From a checkpoint of a small transformer trained on Wikipedia: 7538 steps.
MLP neurons of a small language model. Each row is named by its layer, matrix (up: input weights) and neuron, and shows model dimensions 0-191. Each number is 128 + 32 x the weight over its row's rms, rounded and kept within 0 to 255. Numbers have three digits each.
After each neuron's rows, "fires in" lists the words (lower case) most often at its 100 highest values on Wikipedia text that the model never trained on; "fires on" lists the tokens most often at its 100 highest values on Wikipedia text that the model never trained on.

L2.up516:088172091072156152159106103140147115172131147093139150099064147132123090118154119141125088097137062080182133165098233136072097106066123092161078067133129100112132158116061120160089182135130139146163107205106155138159132160129158094108112139141103100163129118180175150095094109117095061148134097146177098143130136158144121120116122106123131138156115171132151157114107094126102082120132129118167099071207134077189156160167126113139099131135147196097135147134127146056156156137092151121055098206150119134146103130150057041124137115148138142093139132162120118118093115129119128145
fires in: "the", "they", "there"
fires on: " The", "The", " the"

L2.up227:141071163159110130159142101125197134139156116170111141132118191194123120183137174118094128095079140092153154120148114122137166070116138063139101136120111159133097127195078104085170170156105141156088151126157145192106109109114094107193131105110143087195110157131158121118128116136160146122104101185104086151161099157087102127125136110099121091106130124116156175160084141119158150109141138126189127111137144121148172158124151158176112111069110100103093164148111027168061168060154106142057143127126087103196083096190133138026143163144106138135131125140110084152114117102115095106
fires in: "s", "between", "complex"
fires on: "'s", "w", "v", "x"

L6.up640:140112120112171102116147118106163123133126128172119137088174161114165132172115134166131129199091133090098195106110120109103156092130123136179125075154081168091180152135160197046113128115084149131194149110119121166116057074174089139071085155134133117135117107118138083126120120110121155132085111067127131127146138153095155122112062065111161142134142090183096169081143148127113118110138121132128158074183185140141113077120168150098174166110109150113167129124121023166130180087136173138148135186111130184164134093130117105108111177107131106142111130185107104119187182138132182077
fires in: "its", "their", "six", "s"
fires on: "s", "ir", "x", "'s", "ts"

L3.up633:145085150063132141133115092106077139144194158136128144156134113123145078084114105069148128083077145141068126136148098136176115135146102176122181127078093146169164143103123124095179141127113091116155130160114155122147136124110244105067145066163091121158102188123167141147148171175091118180096130120167134175113097130134139077143159106074093122126095122154071121144099154138124112101103135074156132189096116153147062066139149212103106173174143130141096157118107120121184118176106115090176184140151115166118107152167142150117171134094145076142137084083145092123097146109180135161
fires in: "when", "with", "of", "by", "prominent"
fires on: "n", " with", " of", " for", " by", "d"

L6.up168:090097119111151150105111126135082161136143141084080102120134067110229115139135105071123153113092164116157072165082154168099123179126141102103084094097164165174105127116142159107159107120140145159165176116187181159115159159154145145099198060183107133113103145151154081106141157150116089162044113128135183149115110097094127158122109110169090113148115062125126113056121133175129105116131136084130129059170146139125108132059158130119180155145111145119112079154108124091144153132174112089072128120204110115168132167112167148159140070164157128086143163171115095130191152086124123124
fires in: "there", "they", "them", "isbn"
fires on: "re", "m", "y", "N", "F"

L3.up135:091170122135183125043129148151162117177137188148134115143139108111149085136158146127052111115096137079125111158141133112107094109150170121178159107103088084171113081114113118078171109120128105116117135169070119182147118117157149120074073129182150112140129147172126126085131162123100132118149139104190167203100096116170128050111158141127156162143129115136151106150144061120136082148095105087081096139190122150163160173136135087170109172163128163151122123135129064048122103127127128121137091169059133199155129044150099125108076102100101143125181077135127084160166123157160134120
fires in: "with", "this", "the", "as", "later"
fires on: " with", "is", " the", "f", "at", " as"

L6.up12:038198130111111142112160117053117129165153126104122124105132132130137142191174108143096043159117116087128120123138120130109167096102147126153101132167174127157138138137119184113125117174182114076126135128121105130108130168176209228091110118205097159143113149177093087080101113139161194032143092153065163130122125165111164094169128157162131101113102184091170093122130138161114143119104143109201160154120121097165152136117136113177136151141109109148146112153116142110122118095075135100094122088104095114132112125156122106136116085152111089102140140181121196069079139132132080161
fires in: "would", "to", "until", "was", "among", "most"
fires on: "ld", " to", "il", " was", "ost", "ong"

L3.up546:108190088095068155134106116137087104150111139120108165142119153093112130155164101141136150072130131110135089084094111121125138159097154065102120098103105122207121205173148122172178170137146121104173117147106109138111092105141164117099221095127180104181132066167106193081085154125140080179157120149114140148113106126164152122127114143159102113138139180080065123145095166195100091126126095149169091172148189144085145108177124109110135161173079125134170190129154133098104115146175182152110075180099139154144125085160098128070109128081148085103148159134071130110097104158151122105
fires in: "the", "building", "built", "buildings", "town"
fires on: " the", "il", "w", "or"

L2.up464:087109093102104154123132116183145164102138114145106120101179098111080171120208108152159099177120083137088150097168120087136140136118082142068095139141086141143109133042100165146173182217069105073107160146122125174110086164121135163110098168211090111141153177139072112114113140152187153119122109137132086115130100151141134119110096104120132130136111117229157125119116117153110115167132126098109056152095157144142099102113137181136183118097139097204100113098102094129141164128132143149112115113105139137116140140136100117175117157074124136145200076124116087083114160133140214072
fires in: "to", "as", "for", "by"
fires on: " to", " for", " as", " with", " by"

L2.up110:168192126111117172157088158164123158113161113120145134137120162064135173065151177140226146114098124092128096173111147150121084121109120195126111170084138163107116099122119108151126184129118111157111072135180148122108127137143168181128079124116088122110105126134138087197127108175055150124093136110141089152049151205092135110146057162182092154152120119132090149108119124147128124172154117113100148131124108104187133131173142085123118108119145162113167132109084130131144119172195135175068145124183151139076120142062134089150099081084178129142145137127092121111054121157145170073
fires in: "he", "or", "its", "was", "and"
fires on: "e", " or", "s", " a", " was"

L6.up531:110158101096113110095153123134047138113172068082105111136085077132065157162159125144090110128114078159161096163146152160092154107175075153088176112152177076134111133113168122117152144170203164105093178188125168157147057164109101121122115112160148139164153088159234111117099141138151135128074127106092106136121118154081164094137139171138123137104143140134130099087139109116093177183122126118123115140088171129161198117049105146158117110148126043088146159113124133092108126141184163111100122062109099108170139188147091145114098167119149112108136126144152138106100163150173107170
fires in: "on", "one", "london", "once"
fires on: " on", "n", "on", "7", "ay"

L2.up407:078141088167158091141125099142194123100130142140084091125100154149121077138170131125133181119121110148111111131152160096140120097109070116098130182149117152115096178082096113127083115104251117076106148181160142091146179203106141142061141153139099134194162096188180137137130113150146128117120126090120144116072087095139096066175143126109105137097126161071102117105108113104132099129103146107158083143167140116149119172218097161133118090110153099109108089186122168123087126054075091150121194140161122108139114102176162167132148069061172115108127119140146132119147108119136116153
fires in: "were", "the", "are", "and", "average"
fires on: " were", "ag", " are", " and", " the", "ich"

L3.up244:145174188164155129150141173120136174121080070130147155122144140095140089121105106122125134075074108130150074170118069124124135114117102132214145106109130106156145115052127113122148115084084118138058136148133194137114153162116147148156150158114156173143169118179158077077122180112124100138126125152110104177106138154081144159189145129085144098153192073060125133169119089144123145170087115098149177111101093157137089139084175128137086033119126061101164140092134158157129147115187126150099167152086120153124090042111146159150111152126152144079118140150121123115051153137169144135
fires in: "became", "become", "london", "less", "economic", "von"
fires on: "on", "ame", "e", "om", "ord", "ess"

L3.up481:117197100133140092106068166101133141130040159136088186125152108168123109069142087117102123114137132136137109137113113118126091087145133171107076132119144157137099151111139074149115123153103155156120085144147174126072127175124152143150128116095097159163153149112087143079155128072138122196159194127152095148168080090125065195140122068134162086104150139130120073124102153114108131055162159137081074084094134143122073175092131119140198102129135131114092086100143156112098135187151080118119143121153158134166106159122179115159107108130185164144127190135175087141096183129121222153
fires in: "former", "these", "them", "american", "there", "among"
fires on: "m", "mer", "se", "re"

L2.up456:085143047089148106178122095118138161141164135146069127167120149105128125089138118096095189114073098145104056168127116120174111102138108062171119191145141147074140215118144161113115128125148100110132148183145151157124125111156135136111096162127128202116112125094125117106170175155163132161129124098181123107143118152119157110129145175104161092111139146152160096089137070101097055157131175120194116153085146096143116097139130061147147128077149095193129159107146140101070075091144126136126144168113142082171122152097163137102206069088174101138094162184092121101101134071128146094
fires in: "was", "were"
fires on: " was", " were"

L2.up739:090127157175143155191117129181051101076113148139068079128178073130160120083177109160113134190126152128116121181123182086110143064111166133139098128125096149141144119166100121170133145117148109131183093125130115143124069139111158152112109144099111166137119108087195147125123077104119172104162181109192110141161132139132130152074102150142181123162129130106035163159133181090153137169095144095152136065148127088123087114125082130130206176144146162093119131175146137175098090088093129171111099136090097120127204146143079148098140162103128081103156130099139084157121125193106122160
fires in: "however", "only", "several", "that", "held", "hold"
fires on: "ver", "ly", "ol", " that", "m", "ld"

L6.up245:082113170127123183115118136135137145140072148187120133138119055125171139109190036142118115150096163202093166120165096112108147149141087117117083147123138099084124136173116168106163203116130073074109178176111125122169144162108126183131159193166150140167171127151129106133183180116140143087095110125117123157146104172130174134098182123086091115095137119119112101141162114143117131065082155132124125151115086119186118101111104104135176129130110153132189165096182095120142135055051127176100081070103137119105096045126122145124161097137157145106093151149157115124133178076112114143
fires in: "to", "took"
fires on: " to", "o"

L3.up714:118122093087156132136142135154194173118135139115102099156139108108127115164098109171146126088136170109068107155097125124112086123175106153136102147105157182128183129179153093104095130142146072225158124050122135190150127136202118163139123140112147199157132103119146112096124136098170089154052084120100140151115099164082141155184103137128103072147100064138154137113108139173194108146134141131156095113087083111130117130094154186136142113093158129134073109106135201177086111143133136155051132115089134192147127090140086168199154147106174100133177109117075173113092129143142145119
fires in: "was", "between", "became", "is"
fires on: " was", "e", "y", "ame", " is"

L2.up21:134142141183097147145136097134151138117190117048119147109130080139076135132088205193150136106048102135123133132155083165141126112138151079096141116124137104139108142113123134118123122107100197101146100141129188165127058138126092092134064174155092061136104122135163102148138087114170130202129120149081017106147162082162119138134156136101095125119091156143112180128121086195146125115164097168119117084165147106146081158101136178151107057158094134107140129074157139095097155118127095151124120164095134075204128088104137149101149176141130162124139085113093121126142170139158188094
fires in: "born", "located", "york"
fires on: "n", "ated", "ent", "k"

L6.up341:143110130170148078159084151118100111131129101089080085158143150091079137152160063059090088133081136187151110115118151094143113096136169149116129157152171145142125155124143076101122168102137130113135181169187128097028121138059188143158170128111119099134195160141069139175112095038137148075074112187127111133109137129107131149081141119139135109133068098168102162145151087109148087103088117092145178190077141166146142130154126123194146090153112113075134114152168149168089108180096123154147106080141139143122160119129092168123145139136142155141115167192086092122130093129085148139
fires in: "to", "overkill", "took"
fires on: " to", "ver", "ear"

L2.up442:117142150174094114114064104112128121177134145135118106131151122140116155136204107142136087122112079158103092129073140178123164113186070148140104125202181153080141151201114147114101069192112108150134170109131164130099089140144181131151079142166164145128103117081157058148190164140067115141120101151168193171142080127195145142077162122109124062087096109070098116108148182092157095157129125144101158159104112187090118143104102163134138124114095075172118113113116141096056153140143142145146122115147158125141192158096147110133121162067148114135139132161217105130123091102135117144
fires in: "that", "one", "old", "on", "older", "result"
fires on: "ld", " on", " that", " r", "ad", " s"

L3.up150:133082114170107118136147130168187112094120137118150174147141115182118103128157088096103169142075135138137105107121163133152144108143103167170121204093116121137136105172128119175120098114132062098100121140188192131095140137128128142113146099171079139169072170159183097103078083147076149196104088174117103117150099126132105105109143128118080114146087097138118171157122109139102147091072089098141082148133099060124119158109166174124108095182142130158204168126079118089213156115110073129116125178145116145195121084170183117105129151108195117106075133132168164120091131096104112196
fires in: "between", "which", "born", "incumbent"
fires on: "w", "ich", "n", "ess", "ent", "im"

L6.up234:136140127108156149135138127121169113148142144157105141071096092152139172049121185158138114163096125168097130158144169156120067146116116114115151127125108128120138161176088143129105167119152164197121123136132143173107136143165173161143147092119135127134098143153162151128136185081192152116113144142093114164125146142089126187132113167104103055098133112185091137021110160096152092118171129101103080115132114072153130170072171138111126072143086169182038114136134187076088147160113096109077165122127151136159105136159115084120117112154095081123163100126110159095099217129091165057
fires in: "they", "their", "long", "them", "many", "strong"
fires on: "y", "ong", "m", "n", "ir", "od"

L3.up375:122084128092122119169090129151103148208158116037090150106144138137126140136145127093089077111173058176139122123095146134138131133139155106159124136167183178088063124144172124156082111146128084146162129092036143081099104104107127152156164167138148154103092075131127140182139122095147105140150104110186106095101126088089141094111091093196153125113132165129046127138073103126147077146117153121100155110129156109136134120120174162179125095152131152117102135127158144135128081148107064167133119147181140152135114141112146090127159156133049179175173140142070078222116156117122179145
fires in: "been", "government", "began", "several", "governor"
fires on: "ver", "en", "ent", "an"